config = dict(
    num_hidden_layers=10,
    hidden_size=320,
    num_attention_heads=5,
    num_key_value_heads=1,
    head_dim=64,
    intermediate_size=832,
    vocab_size=2048,
    hidden_act='swiglu',
    norm='layernorm',
    norm_place='pre',
    norm_eps=1e-05,
    positions='rope',
    rope_theta=2790.0,
    rope_fraction=1.0,
    qk_norm=False,
    attn_scale=0.125,
    bias='none',
    tie_word_embeddings=False,
    parallel_block=False,
    init='uniform',
    init_std_qkv=0.033,
    init_std_o=0.0,
    init_std_up=0.033,
    init_std_down=0.0,
    optimizer='adamw',
    learning_rate=0.00111,
    beta1=0.9,
    beta2=0.98,
    weight_decay=0.18,
    lr_head=0.00646,
    max_grad_norm=2.0,
    warmup_steps=423,
    schedule='wsd',
    decay_fraction=1.0,
    decay_shape='linear',
    final_lr_fraction=0.0,
    batch_tokens=32768,
    max_seq_len=512,
    doc_mask=True,
    train_tokens=171900000,
    max_steps=5246,
    dataset='wikipedia_en',
)
MLP neurons of a small language model. Each row is named by its layer, matrix (gate and up: input weights; down: output weights) and neuron, and shows model dimensions 80-207. Each number is 128 + 24 x the weight over its row's rms, rounded and kept within 0 to 255. Numbers have three digits each. A neuron's up and down rows have the sign that makes its largest values positive.
After each neuron's rows, "fires on" lists the tokens most often at its 100 highest values on Wikipedia text that the model never trained on; "fires in" lists the words (lower case) most often at its 100 highest values on Wikipedia text that the model never trained on.

L3.gate571:173148129137156104129149135179099114115120102127153149157120144086135128138139110158130146112116174110090159120125136103141122112114130096123171105115123116150116125110140097135128171143122138130159135099191098124151147116124163122140153128153116134120133132128099090116136123157124127111114177135136121169153112134142126115145143101114145108119134166152150142088091116167117131076135
L3.up571:152159130150124097153155141121145107144121108128180133136127133139105105100116139118173125096134164118124117146139140119083132120142141118155150077112136104131092093127112101133123151148101142157128118135150124108128132149136139125175118119115127103124130152148084148142123098123144099078118150156139097138126125128128123134110120091121098138154128109116167172087152129108131137101134
L3.down571:135142159137103152116095126078183109154112115119186102143102111157148083141121173121134144120154152155181123118146138139088104128097110117137078168100130102090108109132103147137162120131124133141152085153135112068110133143116110156129133123111121080086147153145110096175147117125112129117154165157131117137138093132131124143149113125150110087123132097110133141130166127110086182157108
fires on: "as ", "was ", "ained ", "be ", "been "
fires in: "as", "was", "remained", "be", "been"

L6.gate215:122101106156148106109127094165080111115086103159131108120105122085124128171141139135142140149151117102165117170104122189083124101133115124133121105136146129148115122136105143140127122144110106159131133125117153123127090168119158165096169137118162148112159125082150127160178124113126137172133140115118111128137071141135120113157156163132141150110075145121075063124132120144142137144111
L6.up215:122127176099116141134157120158133166143089131126112142118130141125105099115154144107075132155125121098098120127160130129169179133107122082076120123142157134094154167164143140121135121138107122151112111133140104124083093164118149163149136105143090103123149156118141135154138129128084131152089117130128147138124147146104131138142148144120073108088155188130120128140122150125091111087118
L6.down215:082097154114144100117108157112156138154108131106137146097154128121099125136112143057154144196121107189148147144149101130100092136164100118158151111144132148104102153136141124121094098146131199143122143146127107127141153143165113118109132170109125097137115115142132186135133121116143147139141125149114110113106157161088158150103132153108103152161126112147124130111103111141164130160132
fires on: "of "
fires in: "of"

L3.gate174:151181125124128140097133114174080164112103125132128128137170151097131141134139159139135134153164194152123155117115131104126159091155084149106156072114139151134142122128144155124113150147119146101094143113159136123128128147108153108107146124146140134127085133136118122125128111158146130105121155087130127184151130152150137097116112088134150150152101174137120127127106129099087073134142
L3.up174:112169145160144154129124125119129143163153131117157107141148161113116142121124142120136140138144173146138155102110138123087155101164101116111154103113134154125128082160111151144109130157136143141129154116143125133148131145104118149107089078149116082106079113165164158153113118127112154084165109109156117152144103113143095097105113081142124177137133152110125107127133113060134126152156
L3.down174:125144112128139132103124140133149124184127154102151091140137133124121122142127159106110128112176113115137127130124139175123156153112092089151141093114154161126104110117138135151102132151154111149122144123124086063127121172114118161108086117130099110127108126145129136154098089143166128123156131123144115144124145129147087109114105064142126178133134107150143136137134130065126156105087
fires on: "Party ", "orig", "League ", "Democr", "Cup ", "grou"
fires in: "party", "league", "cup", "democratic", "original", "association"

L2.gate719:124099103134109132152124118138119140128130144134162109158104126111076154102130141142106169135164128180145165133174163133135175121120126076142155121119101145100093131140149115078131122091129125138148156146071082117103152154109128106142088140143113175119132169140159104130107152115125084155131124167079097080164131157116120139107092130101129119138094103144134113127129119137154140120137
L2.up719:103140096142149129105140129136134174044137124102136104110116095143125109106111157141148121149146179149127178186184138102156146117099110143078094079137088126122138149122111116107151135121129132120126170088115118134114141134112129136106109163122128165154123118136128140141149138154085116161129127117127086146114129127121158113108139149097180150131138129156147096131138106155131141148121
L2.down719:132153123156153125209086104104107105129126159108146087115111117092097116105147123121127126124151145158151115118127174146103110132143139126150133160133139176096093121111132144126124124088110125067132102186104107115163149111144164099169081121134066139114105156121111105150132121138160063115166129167113132115163101140150127134112141131125137109142127135161116111150101140135162114127135
fires on: "not ", "would ", "may ", "did ", "could ", "ould "
fires in: "not", "would", "may", "did", "could", "should"

L2.gate41:128133153101138153159128129074172190084119110125154121160112092130100115133169113140100117129146154128158158070150145136129101119090090128140142090131108117132148117113175114129149140130121158165165172114108138143068115133129142144128111111118104132116116118129128111136112126111175109120126110160112144067185137149122143112137143130100102127118154141112117133133123160139120149129097
L2.up41:111128159156106103170110158118093169117121128130107174143149105118136122140114152147147115144106127164147102122164121142137121122127141109144115117126111140115157112139117139121153074098151093109108127120098123127075113126099064130155124146126134082145116139129070113143068103112144085127119114127108094175121079152120096131095149123130131092169130184136102129102111146130150120112122
L2.down41:099109087126125149119092138121105104112097107094119097087127108081105160166124130144132150134131155143117135125144138128102144117164118155167113113134122164068125118108155165141108136169125126117138173143121127155122142131125128127124077125120124134141066164132091090110143148152141085100172117141115108096153162158121179087150122164100140069140156101161128105123126116145145112152100
fires on: "can ", "would ", "may ", "will ", "to ", "ou "
fires in: "can", "would", "may", "to", "will"

L6.gate97:175109091118059133085148142130106158094143177149125145135108098120102133118158090116132092127100170165129126133158113156123129113159117099120138114154134099110089101125119178099122111103167119133103140157171142111084146151105065124118101122099111139119143128161141094098180137164127095148122161119122112105172108130066149130110103114129121104144124113090134124148131105130128155117116
L6.up97:099120165176112096147141117139168103141143095123150135102132124162107135152129137176130126126128106097147174094145145124127137157129165177142117135111139148133136141122128166152099140130152124137125133098126110137153153121133115097157127160088100133142143099128125123100139092118115110112090096146128129142139158149141132135107167143100079136110144167138136141174168082131115125123135
L6.down97:123148101150145120140127105090082131159141111121151127125166145102092057115155089100152100119112135132119127118165175138099119102115145139170108084132126135132180128119146118143104122135136150171163145165062129149120137172119091104124152115132162137101158114134138133117145117143158091086092089088151152122143112137128122124172113072130125176166120092167119157130141127082154153079131
fires on: "He ", "has ", "She ", "and ", "also "
fires in: "he", "she", "has", "and", "also", "who"

L3.gate307:117137146101099131114074182146118113105156137103109174118114114111123136154112146144073091107092167108161101110145109147110109108145133086148123104166155089115155083056137128121144155125118140063112137122150105129168117125099137095093195106120094121146174137156153124124127120141133133135138122132151106098098128111118133127140131128102162125127105146080162154139121110133113116119144
L3.up307:171131171155172154069139151193072173130104135087138145133177120150145107115164128153092139174146109116156101154155111110124150105148113144150141130142106132150129107091137108116119126122136171109142140146140113112125139143084101133106143100113157121139162120121120104119117169121163134151094145145148099111109119155091124121109097164122158160164147129107126110137122129101106084131107
L3.down307:149135146143142082134105115120133153169134133131126191114103137106124154166189140116093172152151104142148114122138177106155140173126114093137138103103146121121169128118086094146119117145070119150135157142135150119151133183130179131169166141116121094104151125094114112104177125093187130133091141147142110105127106113122144091133114151106112140119114098123135116122116115137159104139161
fires on: "of ", "otes ", "Total ", "ts "
fires in: "of", "total", "votes", "notes", "motorsports"

L3.gate654:129096118127092149111157104126123150142098100170158106109084141119134163137101127154138151107150142120094110103136131117112139098106168132124119130174160151128113106148100136081092153096106125128164153151108113113123127146121149153083111131115112129133097086184159101135132120134123173116139077137136126140130152123111132149136186114135131136067111125131128113122155133091114069121125
L3.up654:137141107114132132113172100144146139149141126123149095108143153081150132115149152162146112122149106143107106090117111157117159112144131133106111112115204158119117140145142132115158092098128094143128101139159158117162136151121147116133070111168090149130130119117154155128153174126096123108124161139121137139140124121142161129133141124125119157128152112084124086144105128127132093136144
L3.down654:140122098160131089105100133154130135145160133115132121093164101152133149131133150130090153185121153145117121135122137131134103117086083129072111147129090135164125128097090123099146107150125156103139134093101119116110088140106152141152140149131087118115140106147100135151187139104102122128142118110137146136120095119135150164136142168174137155145118135110107116115119144108131164122136
fires on: "as ", "it ", "County "
fires in: "as", "it", "county"

L3.gate339:138104143131112152124134133083152160145115182157172155113162104137182101104153131145101131114131140126108108075190141131073104139150099131124102105127125102148180132118126142104140114118107137141145158188145106116110133114101104129119083084098125111110133161130159116108118093154170121132094102144145132182133112137110150162119102130171130102116142172153161112131151103128133103153123
L3.up339:139145155147114101123120193106115104138100127129156106115136135123112124115107145133117174148140160118101127137159161088110104127112135068088203175172134133152158103103114125125097108091122139152116118130124121162127150101106144139106206139145123133115115118128145139124094163101143145085107131121134148114103114161109135102126141143142146149153153174108088143106122154140137107075154
L3.down339:095152136160112127160112135107162139135170111095153149123134106112110152140105163125112111097130121051122126136164152107122116084144135164136120139132116131149115133140099136163072130129079109162109133133152142130180098109145119126169152112087120080133092119135125138168178127145158122096151135152114129120175124144133082111152117155118103118127120103137144116130164094141114122124132
fires on: "as ", "for ", "Best ", "by ", "Total "
fires in: "as", "for", "best", "by", "total"

L3.gate596:097159168146161114123112119120129088085110134143102114095125101164160128123126167131139102115115147107134137139146145113112148089106092120106149068138124133089150079097143117099139113148090156134157119175117159135096079110116134101105159107093124127137142112077141109111136128124145133119096153128126103154102080146122134155150109140122126125146120103175157130102104124120124091127148
L3.up596:163151103167060147162164116157160119143137112136087130115168123112119134115143133104139123169127149155155122121094127104097111115093143098139141133148108140140104158150125119105129142098109110117080120128122172146133127126132119124142140089118139130128117107102191141174127114094089132119156123131137107148082111153142046164145081086125102127122092092096135128084153103094152123125128
L3.down596:162137159174072143160142142129115108149118134140132122130135119146067105139113106114120157194109120118121101123159172154125128105136148088127110130135102108105096150106085110145125087110108129097100114187139109134148142168093169148120163140147139123142126117136137140182085138110124173089131137130117125096137061124096089182131094113128149125066098118128119103079121137112112113139116
fires on: "e ", "In ", "y ", "A ", "family ", "D "
fires in: "in", "a", "office", "family", "ministry"

L3.gate20:113104157103125088103148139171116149081086160162158136121092106171163142138103133156145180156146127125123141124161124100103088088112090157104125106103120125099184091148170145124130121122115156136094123105170105115111100153115110127129127154112141134101151139154134135105117149125159135125130116147128100098174155149080169102146125126145151103165117158194148116082087125142098095129115
L3.up20:148122157142125123144120169142145113090127113113107096105129132121150132137133100131125116123146108092116111138131106129125153090120160097125110159170141172117150127116112105143168115109135138176098120176156174097137148127138108099139076143117169084097164135164153107178153122128168168139129100126099138160100119165099142106088117091081090113134156133178108109128120122155146093138107
L3.down20:138141148131117139130171118133144132171173120111085107146142140125125079124122098097144141094149168100106155119128233138121097117113127133122093126154135154103165153128140117144138082143138156157172116146165168095129134138125107118152108125112116061126122149132156119132114155116153152133104118127120153134083127170106100134088088130123098083137101096112163108133146104149084144188109
fires on: "until ", "for ", "against ", "with ", "by ", "at "
fires in: "until", "for", "against", "with", "by"

L2.gate773:118139144160187100155135064182121132131126131118113118133175112089107111131092127123142149136126118176104107177089126111113154100172096091121171161104125116104171175127173141106091142116151128101156114127119124137095142073082102121108089101100132105126128144139100095109144159133094096117112158150110157142111110135158102111108137154158154106139145160150149104096119135111166076125068
L2.up773:103109149127172114105105157131129138138105117133150146119105125076151114136129150090143120121143133099117149092125167116135091114101167122133124165136188087142160140135144122124094115097121107139133107101120095092120134157141099147139137123153162141115132139179174118134094142075117123119146144134151123122096117147093133115130082099135157134146112130172127158199101142114111137117155
L2.down773:129130146116139120088150084106141138143142160129124121138155113102137089100071125093181102112132142165123110171107131120131124119117145136136151187141168126132162158116147106120091160113118130093151126100135115113088132099096152138130127120142139152144150131111145102126124136110097143152103149115116138157141092104112157127108134106116151124089168124119138122157111114104145151125129
fires on: "his ", "Le", "Bri"
fires in: "his", "league", "lee", "león"

L2.gate436:144162094138097142159100122118117171075156133137157121145138095120099130130131148136093193142116147173134148128172142125143188111101092094132118109158088111096143133115157107078179111119101095112145177126114112133099108133136127116138070133129148152119132144105101091168123130147161122116156127113097146107127112155121121103137103117117144139129115129164124086097100126126139148147084
L2.up436:124132134115112114153104170143112131066111121117130119121127079107111143093143142151070167132143138148139187143148134149143156147080092113149131142114122151118117124106149159133135146143094126082152166165092113107121146118125107102138114124161111168102092142089147135122189108113140104155146081100078127127161088138124116083148078119091120115161119153125142087111089155133144118152116
L2.down436:142143107139133115182072129105130131086109118099118063103150102069089193128127155144158139113148166177127136133156145137142109109153147087127175119120144116062134089139142116144140111143154099103134153167122111119112141159146128111176092140127060135092096156121136135134118101127141100137144115142119129117091116164146118121117117143069114121156117130146098107146088123162161139147092
fires on: "can ", "would ", "may ", "will ", "could "
fires in: "can", "would", "may", "will", "could", "t"

L2.gate794:114138096124117109109116152124083156118135110124135104124158160132108107123113124108142130104175127135097140145152107125141135109126137132146151126164180134143096174155137142106114158105135144112170130145121119149134161132149149148126155147118134149121080116133133143172113135156136121115131163119132157098138113129169155153166130122137152091126121114165129158156143090110104130148159
L2.up794:167140161105112161151170115113138090139156114119159102092101130126131095096135142139143157139124132123125128128141108146101116141081183076149118118091097117135153104159135114114096087131164087146139118150115129117117116114135147138122142147134074114102185115130125168128069144134157170093157145148146124131116183137167108161125108119114143185139151145124097170132118124099144134153137
L2.down794:134131138090116103144081126147086134107168165089108140111112166108134167109186156103086141137124132142107110047145074170118107125104123133088126165121097132109128110153138095142151109134094146119170138111147139163140114150116166125141100116133102141175157127089169153101104133142148172131114096101080143125113110108089115117138179166123102126132100131114108114121162162154157143111079
fires on: "as ", "with ", "er ", "is ", "by "
fires in: "with", "as", "texas", "career"

L3.gate522:126115107121144123133135170124151130135078119112140112128091139115146159100137168182129135118156109125099131096116127111125105079146143099164113095118104115095144066130145145155150141153157161112143107111143126139134098074137136105147136097089104141129160129092099155155126168136124134120101106150117123136136113110102122127172156141142110094160100133084129097154108107168147182134115
L3.up522:119126164123162158121164138153145179138150134118107136133125126155118159122128148172084145104124121142109147120129126116155104086132113109143113101126114125099141106113162180142145101141095142132141091155116105114117138082146155102143127102084098095134118153088127114132153125094123097135096105119099145149186128123108134160143107108157098117111145162107161127126104169140098133136121
L3.down522:112152137144140107138087140103136149134086122125147110154103157142145159118135143094172147126142153142121127114066092142136143112152090077179091110147111150101121115104114112100138124138158162156109136117113143104124069069114136156136166098120127164131117134124154132145086097139116136181173107153150151146147090123136111153114116117111123114140129104104124123148113098108140147116145
fires on: "1", "with", "while ", "of ", "1 "
fires in: "1", "without", "while", "of", "track"

L2.gate46:105118146107115152133113133136160130156123121097137119138129144098119134168158160137154160117093140075109126128134134089123125091134147093102139146186111127157122108145108071105132167098120115139130136137089128119138096118081170169178145166140198151139131168121120098114146150116159129135170082095077101126148162186108119132137098128117105140137138111168130124145123124108144121119120
L2.up46:149115124166133130125168102154136140151103170125132103127155142122146127128134109161173134127166120139109080145124136135154167151159115157138128133179105167126150130116136139101138091146088129159111105137119165115083110134114105094095069121114151134119141134094094137112100138141077092103105181182145147109120109125102176115105133089108135105169102152091128121150143139103131145116090
L2.down46:132129138163092107105127126117132132098128192178179159165112100142158095124119158148159145115136124168122141079111103117119125121111122134106168173116146129141144089124142132120127128129148089142158169122122116134124121077146124109138156136083110120168159110095114213086112137185086140103165093161107078140116123106121133094141132129123123153147123108117139155108136129122149140164133
fires on: "as ", "ite ", "no ", "any ", "ile "
fires in: "as", "no", "any", "despite", "while"

L2.gate574:114189121151171151163137142109145113124136148151173123166125092072102076104128093132111149160132112115088076072115127165131154171118115121125143141139144132151134109126165136118158118115138114159136130109099133117132128156102157147146149126108107142134165128130088107152142114142158096118097198128128133153185129174149158145131113139154102162107091148125108149103142147144132123106104
L2.up574:172158101094143152122142130118123090149107183140146175140103161119101107140130105117110148105174135132091132092146132130094127130103145143124123163168139145151133126106140124112151150098117146136164129137106129141104103115092130096119080112162147161151136106105104118136098172129131121121078164138143131150114109161138135147132154083150136111106102160093165144124148186113121157110131
L2.down574:153165142143129149110118140169186137134145088146138079107124130149107144139140177159154155158122121127144131134140178073117112120102141097135154090097087106115164114124126119140148120137153173140148093122119090092133158128068106147145170155098123104108120153196137141111153074145092152105153117129114153148135073106109134137120089167057100129165126110123157145134147142157136141132135
fires on: "be ", "as ", "been ", "ed "
fires in: "be", "as", "been", "become", "is"

L3.gate270:090103163111181088091142124117122141121125109101111105140144155111168123132092156168158147148159120112087143109150119142167179134132121099099074109112131085126113093098128103115140162126132163110139149117134164107182140117125105130080111138107126097097120147157111156085140159165154172118095132118128132119123132097120160106162124156114149113112125173092117107104139148178127125120173
L3.up270:111134103115161111154114158112149120161168136087138106154101144121120163126153120122130089142149084085163107125123109142124187146133129091167122171143157165149128094137132151125133141154132135137127109130122165113177143093100134139133091148107130091108142127142116135115106137179144148164103096177138159121108131143138125110120143119137112130136128122115103117142163138107138119103155
L3.down270:143136109124114146118105129100096140092125132147163180119143113146097139131141098094146098137140122159136109109128161143086074079093132139155126114135111173119124162131126130148150089100177120102108153152098124160115131132120135119124140131096119138168161173088120101155121104150124162111148128126131105136141090117119103154122124119168117162099069133137135116164178092063163120093118
fires on: "as ", "Gr", "Ser", "100 "
fires in: "as", "100", "series"

L2.gate686:129165131119119147109176093151140143123121166168133165101088134151168137112120145136111124123136126158164117106114164117112086107123151091110141113119116124156117100134109114081152136098148115140119103157111183127117093110096161140082121081121172107126161137143114102138093120183128128119138135158109118111124104117154098118136202120163130101127137158134122139119155109127098100105113
L2.up686:124102115149151117136165082209138157139149123087135098135101141124144112127136112094180141164175117099158109154136110110146173152139091149128136113143089121099136125170099086128136156119148064138099148095131115110120125111154147142144115147158159136138166127107100130150110133151113115147155138106121140084149086118114178112118148147103141135104107176114125120112068091122168113110107
L2.down686:079072094124124100148107141088153172163117120105120142145163147128131123174136172119146122124116152100113103134147135132129169139130104088142118107125125107176120104130132106117144083156101161111135155113127099134111155154127110088110126109109127107145118130112137135119158140077164157118115141145153200153142109119156119149063091151095129120113147188141128114091143111126114114097099
fires on: "of ", "sum"
fires in: "of"

L3.gate110:124168145123078116173195108137113125114107146157134163103165140143145114102113120098141132128134145120127104156136110131155114120116112108142124102133122088158104129137149178136138107132095100118134119093104153149097112130090128099132109103131102129167191164101119097128101130141153129102159139182101105140147127161114095149126103118168105134115108142143144120125153127084148173140156
L3.up110:152103153138121127147148112134102101121149123148168129111138121167191131139150119131152085153104168124132133144102099090118143115133170137121111104173151096144116134120165140117125136074184151097103099123153143096112074166150165141093131153130113117187125134144091110092104137105117096139136106109087122159159124153109126149136110114122165119070113148147128152120113113124125149171164
L3.down110:138136160146119124131097100136125139150125090180107149160168131155125108125095131123152122146177143091142128095119201125142153116134107148129132166092105125154181119131109167177141089132087137120117121116120124106149131135150138106159132118105118145123152101138101114104117124116106154121141117179091110092149133103145134097150078131153153109157148118156150155135113144087132114129138
fires on: "he ", "I ", "A ", "she ", "She ", "He "
fires in: "he", "she", "i", "a"

L2.gate84:122149184134096116160156106087125155100090105177141148145091128162119134131124137129095135143129134113073110133154130131119108108106160102110093124140114147128142149144141106122157098143141188130151149127120136113142100156079116122146112091129110120126175119106128130110122101100100135151089120150149099079138157158150129120113116108120155176119111149137122124195143086151137145159135
L2.up84:098113211117116114113120150110163141143099091127105091119120107114143150138150173158076133143175098136156142120155125109134078078123130124133113117094153185110109173114118137179153123144132196164121117114166136102190175101126112163150167146088099132118119113153143120145157098146097139109133103093093121091165113107140143112103096173097157141141123130106089123128159121126111106133172
L2.down84:130161152125095074124133126090149135098136165131098128155159113135130118092138109108120135129117074125114151132085100175111120125120135122125111159104084130129124119139176087122120136159135134144171139126145109147106159160168142130125132100160128123089082178108116147162146162113179125130113108102102093105147110155133145151141120132166118124117105086145100144094102137162144143083156
fires on: "The ", "it ", "other ", "It ", "ady "
fires in: "the", "it", "lady", "mother", "training", "men"

L2.gate51:094139132130154143136118150091169113133126101137160162143137138112104144059087126171099175155110193125135145101153124161099171138113086113109117079132152139136102117101150108152181150147151096141160112084094105114127137131138139124076132127151097113141131139101110150147144130152085090114087164138084142126155119135177136096145103128126133128124134149134096141146108142163100160141123
L2.up51:142110091141081146148162090124141096134145164142134132093130144148129135133103102100126081110126125107135138114131129130143138124123153146131145145107122157136155099160142140095158130135112106152161125123182066137118139118114114119140105160120141147149159134122142151122092122140137127134143115133149147145089129079130144134159182077152114145134097106095134097138119137145109102158106
L2.down51:125121140088096166113152165112118118128132140121142124133125125086120107137104163125137138130134146136133086111175135103120158099085122129139106104100099163153084127157128116162160149132146115078111142132173136153107132102128131210158122122172171121139154125149130115172077109139091108133170137161134120117129135111176115131132135142116146125165096154163125130155149104114181104111137
fires on: "as ", "ted ", "ed ", "ly ", "t ", "y "
fires in: "as", "appointed", "robert", "awarded", "granted", "founded"

L2.gate648:117127105166145132102117117124153108120105112159148116130116150076094157153128136158143163104130130102158131110139131153116171153153127094139099090143132053113131119109137092117156173092097145139157118144177102118146163140074166098128122092142160115117153164133156112127119148125138101117100175092101150170144124148111129122119087103169151147132150144121159165096107180113099097078123
L2.up648:115121106116177135171152097171141105173121125140153118128138133129139148160092131165171122104119123084117116091152121144124122133159110116128103082135115123135172141096104081131154102111111111145154138138165107141159167104107132083118094096114143103131120123125152124152111091099109122135073165093150153114151096136131091142134124130161124146115131136109162082104166138129126107100150
L2.down648:146136145162136146110131116128109106141141110137147094121106110136118168191144129131170137121174156093138105104117206148128129114127108097148086134089082089127119114143094143143118152157128110112129125135153094077100112116122102169133136093125090093117064150149191109167110129086119153166128161129127158132193118120165138128134085158126162100119152140131143131124189101111106136138091
fires on: "was ", "est ", "as ", "Sing", "were ", "is "
fires in: "was", "as", "interest", "were", "is"

L6.gate822:121109119132137120109177094107123140142104120124176110124128100153126123129145085114107120146093112156126143126127116146100162124167099118148181121112142122119153152112117153104131111129119124123098150117145137138147169152094119132111099130138100142098154157112159120149151129179105126151108139126124130071132120137147134115127186093113111155053110121176115148093122158137148129138126
L6.up822:130139127161142129079172128189129134114114146070106126146122149110110160143159111136167143109108116165166122104113114104104128121153152115140139109132165133104135165073103113113111105080144132159110145136119112123122167151099150141122121111133140122096122113049107108128181080132117099143159149131138125117113126159117129129128160123112088128138095134109117155089142101104157151145133
L6.down822:114157111161159130142095157147121152050097101100182113079132118167097156127113134073143150122141119165142163153083199106162158091113070163110142089139181154129124120143154120113142119142178168124113132105121166142131137145132113153118142126106087110133113146155135151099115106121106156138123096123120161123144175149124128125120125131121066127116125126113084134114105145133094116106129
fires on: "In ", "at ", "At ", "to ", "y "
fires in: "in", "at", "to", "by", "from"

L3.gate480:161135105105125153107158146151131139118169119133148104147143173187111124127117117182128110156105119133124137129167144103138105130079140104121107116126114109104135128119112138115152120121109105168160095146123135133121194119101122140133121150171157108102181138119171154108132142148115144106139065134107092131098076151098203135117134172116123150124115113143142111107133111113109151106108
L3.up480:147137078108154136090132111130124184158122114116159133157151142137120130123112146147157146124113146110108105078180127121148112171134131151128162113107116147113152142101182148114188099118112073141127119113154103138129143117122147135108081113145130147151125116124116117096080133105128167137078132141139155160122168109118135103156094127113158087142143160136129094136129151117097157117111
L3.down480:133143141167143151141170120114149119120172119116094147103150091138194117119142161069150107124139145101110128141161117104179132134116097108149108138110149166113099138133103100116110139192145126109120162137126110126151091121165100123110152145127129088091098106151163111176135184172126115147141085132105138131132115150149133107118123148113108090110150103172103109147132117088129126140089
fires on: "as ", "which ", "that ", "for ", "and ", "it "
fires in: "as", "which", "that", "it", "for", "and"

L2.gate492:132181140141128090154169114097162129120094102161119121112135137123155109086103157129139091123145155151094144121136128111116152117115119101113177110112170122140148127098141098110148176121121152171111126086163124137149156137122121150128166126129119133113137114127126135110079121106134115145117099153144163107138166156148132130118145129135109106108111105111094089100131100123146118159126
L2.up492:150109150115142129136135117147115144149126126095141129134112138111145163135149217138061165155134133153112165098139107106184086096150123098106123124136140130130124155105120148132188134100138140151145160119139104147156161146102120163149105110094097156115118141169155130128170104120141100147113130146104127105164162140141140128096081154118124167142096099129126100106134116119129121135143
L2.down492:158134153139144109103115109172156122127094143134080167101147121130125121075081104166127112140110097097133110160120059181109094111151120124104132137122152137140132168140170100154133138129132132140149088117165134138117146128131177116132139114126142106105133136082149136168099181098159166111136119145111143174142087114089124140186156086122100156076151148114134145138090106124132133124130
fires on: "The ", "It ", "In ", "On "
fires in: "the", "it", "in", "on"

L2.gate124:172157127093149156162090150100131096115120106128143128144099148095103100104146117139102142154134105155089126067151134123092137152126126114132136115125177116114140127088118137120156150120082177126136143161144092075127169139073121157162106155122109145084096143165102112142112120145117074076123159133113162130167110150115125123136126113106115137158150146149122169098128135167156147127070
L2.up124:133136129128154169117128160143114135128129184134140168144093131129131116158131132143076172174153147122082146121111128127161144137135106158128115141141077132130117136117122092099156180097042094099113132097173148144127107116112156142093119099128193142157130132149088130115156172148143145131126187105172134136115141135149144131141133123134157129145167158141129067066111161113147165096108
L2.down124:168167141130142153144081124118153083163146108128152110098118093121068107144155110149103128140148151109130106104141192153106101123121108101168153092127150066123149130128104120159146181139115162096125124152139120111131144131102094152168141143109091095048107119163133126178106124130119156134144145139143138142147103137146156141109140153096134150122099111126159134133143156158115137158134
fires on: "is ", "are ", "been ", "ained ", "ome "
fires in: "is", "are", "been", "remained", "become"

L6.gate824:117122081117145150138102157093102112133077117115157117152164137114121128138141125107137114137121182191128142078141108148115127131148161146125150102089138153127089109108098114117153156108094107127073105166115079166066169142093131129123169134129112124124115167099123111131112122140168152107109140114133121125154111171148100173151167110171133102092139141162165125092140143143149110115118
L6.up824:086176147101106096137135131148118097077114156119108131160097150123095159121149133132078118144151110112143141102104114139107131101154117142172161147117111092109143146127113091118153105141150154125137154155096089153086116143136123133146125139094103100087177102112108129116150145123139106139084198132117140118106106149171128112125093118152141146073092143147109126097101099129158120125103
L6.down824:095126100111141179089129112121119115128112079147082131137129132197127115169109148109140123134136140116114142118124163131134119062125139123139141142108120171151137127163133115123125113135126161126118132158176151126159134137108132093109096137107156169103161139144077137126145140087110122118119142141132148108140144141151129119133114170127100123125140103111152126125107110117115149105092
fires on: "at ", "of ", "ended ", "in ", "At "
fires in: "at", "of", "attended", "in"

L2.gate140:111139126108139095084148088159091121142130158130162109112092111102116105106170135121141159137131177082119150146139131105134171125132156145116091141115107094094102103123095105138158121137114147110170078117138143109186118113066152102118105121134148149131130149107124115095143153167114135113126102142102134111139151131163180145112141087105103152134142154098147110117169174148151161106166
L2.up140:113078154068130073125100067153164132124130127152126151144114140086162131125157132110107131138139120126130120093102123106097144127139128145143114109142174132135172121182132125119173122118099139140109112140136121122153128164119143133103081146115092149123139121114068169142133097145128094067099145131115144130150144105175130120152110147129097100117126149143111075141153137152100101100159
L2.down140:119177112079129121102139125144134151093173164180142118127095141139131155120128124124142107095132148140140147120087123106136121165141146123144131105082106090167172126127132135124148148118099141159108124115102073135173125113118113134159135166124129127125130143160149117123158112141067110103119134093134129111130140108144150138118138122108166111158107120127177067123137145115128115083097
fires on: "as ", "po", "was ", "ther ", "syst", "Indi"
fires in: "as", "was", "system", "robert", "be"